config.toml
n_layer = 11
d_model = 192
n_head = 3
n_kv_head = 3
head_dim = 64
d_mlp = 768
vocab_size = 528
activation = "gelu"
norm = "layernorm"
norm_place = "pre"
norm_eps = 1e-05
positions = "learned"
qk_norm = false
attn_scale = 0.125
bias = "all"
tie_embeddings = true
parallel_block = false
init = "uniform"
init_std_qkv = 0.0356
init_std_o = 0.0076
init_std_up = 0.0356
init_std_down = 0.0038
optimizer = "muon_variant"
lr = 0.00815
lr_mult_qkv = 0.4
lr_mult_o = 4.0
lr_mult_down = 2.0
beta1 = 0.95
lr_head = 0.00993
grad_clip = 2.0
warmup_steps = 200
schedule = "wsd"
decay_fraction = 0.559
decay_shape = "linear"
final_lr_fraction = 0.0
batch_tokens = 65536
seq_len = 1024
doc_mask = false
train_tokens = 312900000
steps = 4775
dataset = "wikipedia_en"
MLP neurons of a small language model. Each row is named by its layer, matrix (up: input weights) and neuron, and shows model dimensions 32-127. Each number is 500 + 25 x the weight over its row's rms, rounded and kept within 0 to 999. Numbers have three digits each.
After each neuron's rows, "fires after" lists the tokens most often just before its 100 highest values on Wikipedia text that the model never trained on. A number after a token or word is its count.

L8.up61:517471493489558508521512478525506520499498536487541507501492522511453511461487502517515516530534466527496541526472500506501488527534521482481533493503474485492489501469467482481482516497501529478548529505484466482507544496488478498540500494450505513514544475479495454518519473491535484469
fires after: " |" 16, " " 14, " K" 12, "iv" 10, "et" 9, "at" 9

L2.up749:519474475492532522504484521469500499481520529481527516485502521492490487491506485500523499478499508484530511482503493500438483456483536486484466489586489513522480522510469513471541516554508465486533529506505498469476504486490491514540456527500524504514527512528457496503508506534499485534
fires after: " d" 26, " D" 12, " c" 9, " l" 5, "E" 4

L3.up682:525541502499516474458513488498509458509511506496489490493497506517458499476527504475540467442483525520511477510507509495505496442471529514467486486524566499468506489463499471503511471514507495496489536506498511472499550528543472463535556532473522541512500497496499511471506482498504527450
fires after: "," 27, " o" 13, " of" 5, " O" 4, " and" 4

L3.up719:473488476465443493474496479536503460475502534540499481504489526545440501536495471487508512483506490469522495521494506509535504481496504533495493529501514513489559513472486470531517502500502517501539505493497481514474503505504522482523515515504492514468510489498531515533506466527497491485
fires after: "g" 26, " p" 10, "ud" 8, "ist" 6, "i" 4

L8.up483:509492504545507486483485503541463486514534443439461425527474479527446478518465494483502520494517512524482490473495544533501508512511452488465554499511505518509491498496530517507519491492496498511490542516496512478505480470484492479535469471504503505506513528510482526557501524501500483504
fires after: " the" 18, " in" 12, "," 10, " of" 9, " |" 6, " and" 5

L3.up445:503533522492504506535503500507492472488504506520522538494474497504518538490528470499503569503492511425464475513520488463473521543478541488462533470556510472540509522490484487492498480462506506538507499553472553501504498496488435498510509547495465520511490464477465505508553508519510527527
fires after: " w" 25, " C" 7, " c" 6, " W" 6, "-" 6

L3.up527:490477504506507503482491485475490461521551460519504444504501472521471516449468502482498497528511503523551505517490521454505507527500530525490506501527514499492537519519516465512503505519509509504516484515518481501539514489452525499531495513502522525519478488531484512521462525511535488503
fires after: "p" 26, "em" 12, " c" 11, "om" 9, "e" 8, "ri" 7

L8.up478:483491511462516491458480502519493512492488496509465449500493536487538536497498485478529516511545492524504507538497527526493448500511515514477525458510486495529463496509503516491477491482441528501514477525466537491573516475499459526568494509495529495489489502501485547522522480513521510499
fires after: "," 35, " A" 13, " M" 5

L3.up501:478525489482497516524468495530521507500491470447499476497531519502510522531478506500545572521512473485521476536463507506503505415513520490504451499506535514527485488454503491511509510535499475502556469468520514436510514505514499513504532483497473490509469495445494519498485497488533510510
fires after: " A" 29, "r" 17, " " 7, "g" 6, " J" 6, "ch" 4

L2.up632:516521522516478501477521515511522502485516497506445556455488529510503527484482478463519501496481512451535526529503472494483528508573511532507496519523477490461514484515513428512498517501515484557493492502460512486516473503535464541486549531517521498514482457503548514476511523501499501446
fires after: "w" 15, "ac" 12, " b" 10, "ay" 8, "p" 7

L8.up586:481528504465526466486507507510491545496525460520459491426524456460504530479493521468475528525535514541541523479472488471514540494499492526480455484495461483479480455506467502526451478510496523528507513498495523528520519513467502490502510546474517480522528486500487477489516540468508522478
fires after: "ch" 36, "ions" 8, "er" 6, "w" 5, " |" 5, "e" 5

L2.up619:483501466469494500480441547516498490493450530498469480495503495510509518533513473505483485489486475457494479519552498499527491506532534542483535505505522472476502466468507456538493486487488495480523488507475513460505486491489439490543465520416444489487518521501525503529525490511469530496
fires after: " m" 16, "C" 10, "M" 8, " M" 7, "N" 5, "qu" 5

L3.up240:501510516502510451521483471547499510455496499502463516521519503499515496536463509486467532560525468503483512484547497459483487465503475460486479495526482484496466485541508518507535499511505523513505519477448487459492498501496488502516475515479519481505522518503548463516514527517516502501
fires after: " s" 30, " h" 25, " m" 16, " l" 13

L7.up689:452524474482514493487501454502499532489515560508493531537501539513495498477459515439493486523508522526502490533463481500510529514527476514509451520515506469479512520513485491475462502468566542493521488475496489486508519498448475532471472529523505503537468532506496529500505499492502480536
fires after: "," 34, " is" 11, " d" 6, " are" 5, " re" 4, "ut" 4

L7.up583:505504487541521522546530483473500482472501511500521469483495512532509526504514469502466513483500512454522547485515438466495480492513504473471488513467508483513505491496483458507497483481521509477524456506473507515506524477474517477536506498425494457528505472476494498460483505512541516536
fires after: " " 28, " |" 26, "id" 8, "6" 6, "ov" 5, "0" 4

L3.up341:535557481485511485516506497482528491471492524473473490523517523512465532541514488481491539509496504520446500541515487549513469459455537502477486489495505474493510496435531460501511531475496536462508492525452476483523525449513475488504493520505486497480459535515539552489514527493460535509
fires after: "i" 22, "op" 13, " A" 9, "ic" 8, "c" 6, "at" 5

L7.up208:485483493528514515496461525501522541512504497531490493493477504453474474524490448483495533492493538474505523523492486515473463489541527450535485500524554495509472485511493509469472551536522488480480535512508479463508486470516559485511501524508517451533496511508519532491499496467483511536
fires after: "ar" 39, "u" 14, "or" 6, "il" 5, "h" 5, ")" 5

L7.up95:521493537497529488479472514468546497523513502477450519534532499470500501553491436521506515459486477531518464478509528478469466474510576458542482526483536500491468530506514462483508485462507470501513496525526531499514474493511490511499500547509491526525494546458482494501518490480537492467
fires after: " at" 17, "ou" 16, " to" 9, "b" 6, "an" 6, "ed" 5

L3.up767:510569484500542514505489525491504503489501511480458519477478511475537463480505500473518442552519466498523492443525511486510515489518473462513539497537542506489538465508484493531497503452487514489498464525482478482521525497539510515533479515484499482534497573498472524521512508495518484487
fires after: "l" 35, "u" 9, "ac" 9, "c" 7, "ec" 7, "uc" 6

L2.up575:513497508515526498499532524512483508525496500457507535480480475490507474447459500520537505518527545497508557503462501507500487517490484480560482504489510507503473505491488519468509497494497507518505468553474515454538492535556488489516515543527525491515467487501507485486536510526490511492
fires after: "e" 31, "et" 16, "w" 11, "he" 9, "es" 8, "it" 6

L7.up607:455513533492483470511510490513490540471500455503481485490476537465494519500525513484505467496461502477499505537550514495510521497486489482515497485467501533511513486507486507522453511515520501506504518463494487554522482515476531425506528524521502471498503524487517540438446511488504519538
fires after: "r" 19, "er" 18, "c" 8, "re" 6

L7.up493:512499510460485536503543491492473476512447484479494533503519496524479522549509505494500486488493486506507545514435541502496514497538537479503506487502500499457498464534535471494531458542508504451468514516548491533537537487511476490482474456508454502511499468479522519489564513497521483492
fires after: "d" 21, " in" 11, "t" 8, "c" 7, " a" 7

L3.up14:466472501470512494542506478475448524490512487484495516508511459460534512471517448470474466472527546481521492520483504483503510534509541470517532487470513499522509502520508473524523472518516474535491492507472470510506511478536540508466536498490505479527494511494501460481469523485520503495
fires after: " C" 23, "it" 15, "d" 12, "at" 11, "t" 8

L7.up499:493499494479480501499509479476505495486520479535485528423485492447467533464516502507494489488498500482527484506541474486501481476481501492487506438523517508521511534547538500472510522509531525499548517496493534488519521492491476486464525476539513523456489478502515545490520513467505507533
fires after: "ar" 23, "==" 9, "r" 8, "\n\n" 5, "c" 5, "ec" 5

L3.up461:496517508546497507503516520515527511545495514510532499489559509504518533521504479481519549468452490458522500534499500500463494504509507475509477523524480512505484522505520498474524453515495489528510527500490493463475491510489450489506505495443516492535456465472498514486469456501520434476
fires after: " k" 24, "in" 8, " K" 8, "ow" 8, " is" 8, " W" 7

L7.up169:440509555532522508549523490529526533503549453502508490502485493496524494510514509483508469492525539505513468559479508548513512502494530505517510515466476484474495528544502504517512467545499493494510461523509521505537467468506506524505463477517467504485482474493495444500497503539477503512
fires after: " R" 30, " C" 14, " St" 11, " B" 7, "R" 6, " D" 6

L3.up536:501458515484545469472481542516505500485495492499471461497530507486531505481480450482494505543509481487465535508462512525503477464501478483514498494515491463511483510567479501535487532502486521522507485482486518496482485486547505503504477480522479464514475519512524510485509468471474494431
fires after: "or" 27, "r" 14, "og" 8, "en" 5, "ist" 5, "h" 5

L2.up542:510513488493530536494477482507495434516530498498522476498504501478497496493434475484491518470520562447475486486505493511504531545509519537468531512464498513503510527452525490525461487523508563469519459488485510494518479513474525497492501523491499492491522514462494499481502479447491496511
fires after: " C" 25, " M" 11, "l" 10, " P" 6, "v" 5, " m" 4

L3.up610:504513528492500536518479442473494492514501450505495467504546510546522514496497492483539515531490477500474466530491506457527494494471471513523567473484479516457495496519482502495408494494477464481517480490460502515533453446497498500499505499522497509470538521471510510516535565506479524474
fires after: "r" 16, "t" 12, "c" 10, "om" 6, "ant" 6, "ist" 5

L8.up712:476427505476477516513507517525494499505526511520514495498469514497528557467550472480491470504518528518479441504511503487485411485492476515476510537504475546531486487502541532498542519491462478502482545536487514507501492495540465517572493495512517504498501506476474510490467536477490463491
fires after: " L" 21, "r" 8, "c" 6, "ar" 6, " V" 5, " F" 5

L7.up154:500549475547462516467521503501488489489523559482543508519475558487535479516490497505504553493512435517482496521493506491505457461514510465524498483488475562533522488490505510484463502507510503493482499503498468510512472504473499484492552525490513518505500504482498501512491551476500510459
fires after: "," 29, "if" 6, "p" 6, "i" 5, "6" 5, "g" 5

L8.up721:507523482542503450504510496512446536465534522493501506470496532529486492527526534502516532522480504533480448504463463530468524495474498469461503515521531527499536527487562490511486505502539505475522494490528496486485522515485457501498500471532521517511462486492469465485511479516476530506
fires after: " p" 31, " s" 29, " a" 25, " A" 6

L2.up712:536507545508479485466516507503490554468515523553487492461497489479463542541474484498522528489511491452499519464492511503512486524499485548454476508491524473514480527508456457531481433508502545481540531510508498474528528500540512488520539533462527510504486512464508523502505525532543518518
fires after: "." 23, " a" 8, " m" 6, " th" 5, " y" 5, "==" 4

L2.up83:485496497520510505468493546455510470522491555450517465470518520498502529535504493506481498500534497495562509514520487538491482530482534522495527470524523489521539519512512467486485497488501516500525478523491483562540508527479489487560465516497490501492478452459471480483495540481518490514
fires after: "p" 22, " be" 17, "m" 9, " was" 5, "e" 4

L7.up625:515472503506495473469478469504480529493547483502517509490492478526502507532496440514520527501522480434539537525482485471464485515500466500504513500488511579515522524511443507514460482524487480539454484474512476519457539515485502508561481538465456494499518492501555491506566539474484491480
fires after: "th" 39, "h" 12, " it" 10, "y" 5

L2.up124:514493482495502473517513528529515504457539490541487476504519515492543525478555427484509500524479487482476445487496524474460526458494467470477450515509533553484502471532550468473529474496485503519469454522489555453514510534481511517525505490531528510503512488513455471462485523493494491491
fires after: "r" 28, "b" 8, " b" 8, "l" 6, " B" 6, "x" 6

L7.up92:495469538520505510480521536464523495516550488501499530490472520492458539460502464489499503519546447494544519485468483477484494457503521498531517528470481534505474497498510500473524499490478484523480494508478501438477483455477495512502430492497531478475520531526466520517537526546503517482
fires after: "er" 45, "f" 7, "ter" 6, "our" 4, " " 4

L2.up643:524461504446503522513499471541510483442451529435548536488490508566529498502469532477487528486474514529531455523517486473495532517508484495469497500533494474514523497532496521518483532503521489494509503494512458490533527494458492518534492493539504515519495500530489499498514500504445493489
fires after: "ol" 13, " (" 11, " is" 9, " was" 7, "al" 7, "\n" 6

L8.up641:521484536454489466482523527499468429501507489504538510506542513528475497493500521497496542491532479534502494502484522445510506442450501485527498509535509481505506474523508527494513499519488500535546469486478484500474533503486496525470563527503470524502477492517530514494477531475460506512
fires after: "ver" 21, "t" 9, " f" 8, "f" 6, "ct" 5, "ard" 4

L7.up654:502476497512507534506526493510531531480544509520523525538546509485491507479501476467546482482508514467499472473466512478478526531482502494485480511477490477553516518475518513520523528494487490459533520486508505493528513511516496489499489476502514484507477497491422416468529516462443533468
fires after: "h" 15, "es" 10, "w" 9, " H" 9, "f" 9, "ar" 6

L3.up629:468516470515492462496466502558483495492450522531480521496487502448514483499462492502507512475552476530540516496478477520499524487484504508524535482482444537512512537505507484476510533554479498558506477489468513512501483522490487471491508499467516534506546527474531513510522483484530487499
fires after: "ran" 32, "r" 18, "us" 11, "ro" 6, "os" 5

L3.up687:535525447526496473532504527512535470474492489523497467479458527535523533472490474488509476474499501536476478475549495472480470502532502516484531487489521481490513534519507483511536498450496533467497474502510512479503477542498511476528475489497464533523500461473477499530549472565502506490
fires after: " F" 24, " t" 20, " T" 10, " St" 7, "r" 6, " p" 5

L2.up471:501495489492509495518503536494513511476505504554522536455447455533464485526493490490487496488542511495551553487480466496497459515511492468474480527533509492489495500503497486500493495519492499500485491486484518495485447481463500488486530485554527499497515477498533486550575504488444517482
fires after: " " 23, " |" 18, " G" 10, " pl" 10, "P" 7, " S" 5

L7.up285:511474547497538513531509501478491570500501515461509499498517523480453502541530495526513435507510525526531491484449543507510539465542552474480507512506521497531487494526511494497430507520526499475503477497484457491536470509498501466508477544539483495524490482513491516481500490483532486517
fires after: " r" 19, " R" 15, " in" 13, "c" 8, " re" 8, "p" 8

L2.up305:464466505503493498523495543474443474533509506524557502469519504485506513471463498447506541533523497553506447481464461494463516511491553491451494504501517533498528545547472505516542518521492487507474487532531486468543474531531533477520512503491504502507512502508502486529526470533513509498
fires after: " d" 32, " R" 11, "r" 10, " r" 7, " ex" 6, " t" 6

L2.up122:499523487494534501471499480468508494491501529518507483499492499487493514532507492479523472484535446488512517521521496497493502523510463483495504480466490474452472491480507497492455526525464500485475484470503507462486491495508508531512514497512507499558531514488450474532506503486536515441
fires after: " a" 31, "c" 13, " in" 6, "er" 5

L3.up680:543485495488566503455442553493514478518496496506505491501508487492499427498483447494458516524477485482555527468508508502523528476491478501473486541493503513467511493514494492493487524487501498504497466448510483480483520491523489503484470520520491519453506498530435522515487532477541525488
fires after: "r" 14, "or" 12, "el" 11, "et" 10, "il" 8

L8.up59:510419437490481506483515501500480528502513454526526480483491502486501502523526473473513476524502516518529449500497528504481488458444541502475477522502529503459465499496538440491492490504546550523493441498460459515495483521481471521503492527508484513508475508482503506513520462513498483509
fires after: "19" 24, "l" 9, " Mar" 7, "," 6, "20" 6, "or" 5

L3.up549:532513515490515534486489480535493532512512472520476449512504520551512485505493516500464531552488506485521482481513472491515488517531483468499581487441517510526480501518520536478474498542475487520508481496511544486484503465515488474483516483516487480495497452467516518500541538506490511466
fires after: " A" 34, "|---|---" 19, "g" 6, "f" 4

L7.up109:453499525519549498533535492549527501496504491539495512495520505527499477528509521484462491493526466522483491482520502515495532489498489500494496503531534529494496465494497545517517498502459489448511501552472504513492441509453528515523511512461462498497473499474472452518506517514507518511
fires after: " J" 15, " S" 13, " D" 13, " St" 9, " T" 6, "w" 5

L7.up739:532474477512518458514484523495526497506512487464506499460521466478539470488449490526453471489517489519496518472501546474471509531522495462491481527506498486463543521476494527537541517508505498485536476496506498486490490512513517403512490529460452505532563547502506492507483469558545530527
fires after: "e" 22, "c" 15, "et" 11, "v" 11, "er" 8, "ac" 7

L2.up418:457532538477501517475481472506488499489503466460492493478480502528556559522539491500479528529528480456536460487457512459490507517488497570511548474459496512464541533509495508506468480519476479499510482480515472517531473459551515470484474501484460473492511507500543491475487516468527483495
fires after: "ol" 16, "c" 11, "t" 8, "th" 7, " C" 7, "m" 6

L8.up398:550521529467475484488474483515445486534495510533500468478493504559496483504494517492490529497566519476534493520463529524504487510507510490496495503506501467489481501520504491491470502506494497528481476489511492484522475467513512455489506474534469503516520568503513499523477524494513486495
fires after: "t" 24, "ist" 14, "in" 7, "d" 7, " of" 6

L3.up710:494491535506498500510469504550563501549571439451467500502446489517528504492483498482495507479532468493523543499533527504489540536507500500524475496522482492488536501492457513506496488545510487521509493502464524530517504480513512489488508511502507513525478531492506522512522504522490489523
fires after: "-" 26, " |" 24, " \"" 7, " and" 4

L8.up49:491503544509502452482515488508491499518505493516486474486528487472446491505475485530499501470492478452509541549520563473479508536465514495477525475470504501520512479495543547497527490514512472548441500492511486439523515493497434534502518498487462504529490474477489522478463519447514543508
fires after: "or" 19, " " 18, "in" 12, "ow" 7, "1" 7

L2.up456:501486517545535503484539496512500524535536510523521526427509553500509498510493529464485518527449501486510492497464524503467480472487493478498482458448514494487515514492531516496493490484491525495496485473483510470487507520509433505522544534444485526505500536489511534514536500486482519477
fires after: "," 82

L8.up595:512448467512470529509485533468503497482502525508475529485533512499496520532541473493489464571499465476483526489486494513505486491527511500477480467518531516492505491495476544537505519505548495519557492513478504478447482495493486516503528501509502495516461555506424511506574494491488463481
fires after: "or" 13, "ap" 12, "j" 10, "ic" 9, "r" 6, "m" 5

L7.up249:548512540463494476537513506492510446472524516518446473471486486521517481504497496523515496485513554482471486454515508517510536483498516499507534485481516475491510532473487493473475489503500496486493496475500526500477502515522515492516556486504503502519501445497530509536480526533495493524
fires after: "|" 24, "al" 10, "0" 8, " (" 7, " T" 6, "/" 5

L7.up115:512512539497474477478485475513492506490490471523471466469462461539471496468491490463489522495563580525519488492525495519479486464543477537486501511472490513489491519516488460526471526502543463492509544494451511456508490518495503502487474489534511494523495500513464524511476465515518505523
fires after: " ch" 21, " " 19, "r" 15, "Q" 7, " l" 6

L3.up48:491482499484490465573486479469483458523517486505454550515489511512503480474501522505524514476504493481498528537461487459499491472499491493532547483524448496502527490479461497531530526538468526459500509484468486535510516492499512496541523554500483470505514491491527503482509536527506502485
fires after: " t" 48, " T" 24

L3.up435:490463478528519501543513449523519502491466523523501479553472492480523530496507504476501511498533503515496489480524535488519512455502519511499497482495496529452503494471513538468517495470457480497487445552444539526458494472499525504482478521516524509480538498449537543493499530464484504530
fires after: "c" 35, " c" 9, "oc" 8, "ic" 6, "ar" 5, "r" 5

L3.up600:456439500511506533497501542522474485510494511483471518505464491491514524488535501492510510458465486506541443471527531507482524458485548521519466525508460491506493495462478529582510479480450457481488521495468506528520514521505487523511467542517538515505520514489498491513509511480492483517
fires after: "oun" 18, " c" 15, "-" 13, "S" 6, " L" 6, "ar" 6

L2.up701:490527520477499530477511542481527475498500489510517528452478433494466488507450457498477474500482532498513547494487478497518488520566517546479532535513505485486467527511513492531495504521480536512499480510489492490471506469482523470579524518508480526499529493466486488504546534534480524535
fires after: "p" 23, "20" 22, "h" 12, " P" 10, " Ch" 7, "O" 4

L7.up438:461483525561476492563472467482514460482497482508496503507470484428473508502544481485476507498544505494511500508489526525514456506479512481557520507526509470497494460523482465440497530525528540482533465493479540493530489486487524470511490476527493527515498530520474499486512508512509473473
fires after: "r" 57, "e" 13, "an" 4, "ar" 4, "ur" 4

L7.up521:484500507521532481474512504507508542482519431509526518519496474510513486544486520517504500505518503518468538471542521478490506492480479458527491488524490508458502518453502482488465507489457461541456495479487491488465543550492532478499504461501489458499505519505498525482502564455498446512
fires after: "er" 15, "ar" 11, "en" 9, "ell" 7, "ot" 7, "at" 7

L3.up748:522485552495498508488534512538486465481501483458512516504508503504526492456519485513473525499454528504516448456532490496492506480518544488520458558491446494522514497495483529461503468519517486470499524498483510514522491474535495497491497540499522566548488495537512493527504523505501488468
fires after: "he" 30, "es" 18, "ou" 9, " c" 7, " to" 6

L3.up254:484499512490494519475503518523451528460516523507490492472511524482533513509528511551470449563451488456526483484483509489531516526491484495477470543529456531499502526459520496497489508511517533543511473457497535457463558511518485479476514497478509505505508485512508521491512512497493504538
fires after: "ir" 24, " al" 14, " l" 7, " f" 7, " b" 4, "l" 4

L3.up361:471525490541502486521470486478538457517515463472504471519487550503492527492504515510536530507495551488482536468514488468508496486481482441503504478536494498489503518452498512552537548520507516504550450498490554537551477524459522494539485452528515499556493505531515489473483496497510484510
fires after: " t" 29, " J" 19, " T" 16, " D" 6, "ad" 5, ".\n\n" 5

L8.up556:461512493505483459513524495507511488483496461460497477516484492495521477522471460483489515474511517481474510508462505511462531491496452463494479502507479488508528568501486529488505537523529522503513475518511486476503471528494489543516525476553545494528436442522524536518470520516504496531
fires after: " |" 24, "-" 23, "|" 8, ":" 5, "a" 4, " (" 4

L2.up544:521462525480524485493517485502540476483483454471448533456517540500506504497490533523502564552471511545478504508475480516477493491540518463511476482466509497459519495466540475516507510503495498535477511490467470480490557486537500498494532537499493522496507545507499544501510481438463504459
fires after: "an" 19, "en" 19, "ist" 12, "ian" 9, " p" 6, "or" 5

L3.up588:499480509491484474479511497517482550487479492497475483491489530503479495466492450506501523543526459471472546533491496462520532536522479518542454448502471513481473504500485475535515487508506538523503513497502497493517533492506484494508524526462502482518507475485525476474536514521506502489
fires after: "h" 22, "at" 8, " n" 8, "e" 7, " wh" 7, "y" 6

L2.up499:486525481548512494492522534502508510451459492490503542505511524527566484518499460486545464478575499507479486527481517484501491508488494491502522475508468495487540512512523471497566511513528470512504473507487574461503491484515532487503478517519462525474500489505507473491463505455519510484
fires after: "t" 29, "ri" 11, "ep" 9, " " 8, "f" 5, " L" 5

L7.up221:502512508480523467477467482513507487470456524505499504459535502543501496508478503485504486461470526513527467493447482489495535511481520526488454473564495483514505494534500539489496550495483530516529489504513469519521485515507524477495478525526525503523514530523516486494478521482528490567
fires after: " was" 29, "ist" 8, "er" 7, "{" 6, " were" 5, " is" 5

L7.up665:518489510493496520501462484509500555471500519507488532470529515529512476455527520518501540493518487521516496498493474548506515473505537473500495496511477511499515472485528472506461507517558474501501537480504502529490493525454535507572517455472491482469490503524480506491495495513507516507
fires after: " h" 34, " at" 8, "t" 8, " " 7, " t" 6, " in" 6

L2.up394:464476488485508525492545525463456485531531508522547491507482513527515508498493471474512442509518498505466508495510547515477497506488518482514493501539477503499496478513511489505559515513499483497466561471469552487477415504524514511496509482457484554515507511531506500501488496505499501486
fires after: "en" 18, "re" 17, " O" 15, "le" 12, "an" 6

L3.up359:490525492454562451453482504497527458455517489500495485496521491533479559503515494509520466531499513489485489498489512532501544475550531494510496517518489499501503472543509508503526489479517485517517550531480501534531475474453535503492475474495453509480511526484489472496541528480490509470
fires after: "t" 24, " f" 13, "v" 7, "f" 7, "k" 6, "iv" 5

L7.up567:478483535507515522477500460495555459474504515501489515479486448477469509505454523536508536486480532484514498510487538506501510528523474493470440499504482489498516520494505530512484502540496520510494468556549523467480513483510519493539505465522487488547497482466492506510547470486494484470
fires after: "w" 33, "p" 16, "h" 15, " at" 7, " h" 7

L2.up365:489517499495538515455489472521493511437509491474505513511466473536506506522510506434474491529483468498500462475529509499491500520513479475509518538510509492472531457491499486508512497513489473483520473457529495532509473458507472480519521548498525478507534527482524527500538512429428502520
fires after: " |" 21, "g" 11, " G" 7, " S" 6, " N" 5, "ed" 4

L8.up438:536458553464532506514515525528473528465526504448482488489551473527527497526472466520542465520474501506523484484516480491501494489523529513484527465529500531512460510488507515522472496531486493512507503490490496509531539462512493529489475463479534480477502548523485510495475514490519510552
fires after: " re" 15, " l" 12, " R" 8, " c" 6, "al" 5, " V" 5

L3.up285:475517462495493514480496524526514495511523475450490502456491479524493491541496497507516527517485477491543490512485480464475480432542501472509522537500479509501515503486494481505547530524482489477477512442498525512507515446513500507488516477514490508526467521497505514505519491487467539522
fires after: " |" 56, " " 7, " N" 5, " In" 5, "r" 4, " O" 4

L8.up235:459523532529483534510539495505513509524534485471481491504502498493505533526543509524463512487564498484476507531473492538475483512499504512478549517479459454549516468488520495481502535539495501484482495493491543510530484521547491513504493491493498511517436494490492500504527466436488479513
fires after: " B" 31, " and" 12, " b" 7, " M" 5, " N" 5

L3.up7:470517495469524465486497543504495481533490541489546467494471448500476511490506466458482530507489488505472536472489502465490486486489525512510484477543542484469508524511485501502509462503514559508484547493513496470491508452487519487517527516505570546524492478490520479507526500516513519523
fires after: "." 39, "==" 22, "\n\n" 19, ".\n\n" 12

L3.up30:534509523458490493534503472507467503516499516486526444498525502540474514506500496493493507500482466497508461511485494465459474529509497502487538523445491472490502495496557487502506520491511529565472498521503512477480498456489493477517492530484529461474527459524500479510491476514494521518
fires after: "d" 47, "it" 11, " a" 10, "b" 4, " re" 4

L7.up215:492462498530548525530527502519479486507499536541514506555527487534495503486526473462519516509497481493539546518503526503498513531510467519490498488541513508498513528457468523487453523492471495476519504529451499499522516518498432502490508530504471474497525475495437496460512480508498510476
fires after: "h" 15, "ist" 15, "om" 10, "id" 9, "-" 6, " H" 5

L3.up555:505525507474492521489529450496498487511522524501511502500503489509484487460479482437504498528446490477534465561490513526458484537505488504471538494487511527540522484525485488506468524527509528491495478523511479494481534518481490504504513519476497513492495508478528536497494530508518509489
fires after: "p" 26, "er" 9, "t" 8, "v" 6, "l" 6

L7.up225:480492477489462484537523509462533523464511472480520511499551488506478464514501490471479521484494518492487465513467531503521474472499483479504499511450471449473516533512509528493504502500518458524535506504482477503483526514483484491434505538465496529526498542474502481503465489497534441469
fires after: "ed" 18, "er" 14, "ar" 12, "al" 8

L2.up353:535478478452490494488522512510520485465472533497502507546523528505508499499506475479483522493496511517535481472530528486499518488521479466495530478509485519499465463494549495507502527549496477500460477455507538542519516504516489539528447453519506485475506479490505498521468501531467492549
fires after: " d" 18, " A" 16, " D" 12, " R" 7, "o" 5

L7.up116:438545536496509480431469467518499491443516511525501520519535480513524480478492500506501511547517503482469529535488494537514518533513489453515497534484455514511525474523487474497487462480450497521481500485533499533514528540499505481520491515481464464528514519488502538512472499458521474527
fires after: "t" 18, "ot" 11, "ou" 10, "as" 8, "re" 6, "en" 5

L3.up580:513486481487536474474474510470515437500494503516467517473508470518466480460483495474528486474524516496540519485478477488462483534497500514492453500480496511521502501512481559496502523533545484515522562497487520499517499537488471482524499532504487508484520522520524495516500508516535537485
fires after: "w" 39, " w" 23, "e" 14, " s" 12, " e" 4

L3.up482:494491484493510456480536493514532505466495516547498503467440542478505482525503524511518498469518501518486498508498481498519531476473475501468488463500531479495493511492491484501499465517494485491555494468506506489494456563478461465512523483517537478485565496479529511506515523490487463508
fires after: " m" 27, "s" 15, "j" 12, "er" 6, "os" 5

L8.up465:488480511499476515441456524459496474450542546498495476487547505483505503519489461481477473478509478503528502539523488496503531418557517529487517503512481506519538530499486503503510479509506518474520492514458473499481514505501515529499521487499478507520500475553528547539510437515496492504
fires after: "g" 28, "i" 14, " an" 8, "r" 7, " al" 7, "al" 7

L2.up207:542485509553505490484480471503510518556525470468499525497471520527482477518469500493489544486492551480499491500482510498530480553545464523511459492502487490547494534494489495517496487496477531519515513493516469531508507490467509550477476501503500519500442539495526451499430524480553503507
fires after: " was" 29, " is" 19, "ed" 13

L8.up442:502516514520494500555528523509475521418444511469565517511508492521472520494534540479559491513524480536490525502508495471509525445504474506486500488497496494523509491521522461448530501545490508474474498499513493491447506452471482481523464498534472513492559473506502505502539481518461506511
fires after: "ver" 18, "in" 16, "d" 10, "ri" 6, " a" 6, "f" 6

L8.up139:510496473492515532496487495505503517484516481525507502476464447500465490528493436531532482473507434469488506467508478434492496493476554511506463541515496458508502490497493514523497511520486509546471474529490465511487443448504480490527488544525526529488523515493477456515488502473503519535
fires after: "er" 42, "v" 11, " " 8, "h" 5, "ter" 5, "20" 4

L8.up496:460461525493499535525480538476492493497518489473457467497464476477492497516551480497512501541532505522485521469498543525499489545503535503472495520506477522506511496495439492512500493511541504476470453516519507512503493534485455462531492514489494503513490505480478510460480451462504467496
fires after: " m" 37, "." 11, " M" 8, "um" 6, "i" 6, "m" 5

L8.up630:480522475505464502550488447492537491503526477463493498476542487470514516516500487501527511476538512500502474527455498478558496494488512517471533505548483470475500449527466495503539508490489501498515471515540528544511451490530515488462504511502493517476487480460522496461554512505480477518
fires after: " A" 42, " a" 14, " T" 6, "it" 4, "b" 4

L8.up421:483476519500478512487505552491507451468478472504525493496500509475503514525514504486539492512505506548497493517522477474483429433488562538490513522551465476512506497461468542491476509460484532497522479494535497494481510524512470528488516521504494500506501480498484495456517505530557468488
fires after: "m" 16, " m" 15, " l" 5, "ber" 5, "b" 5, "oc" 5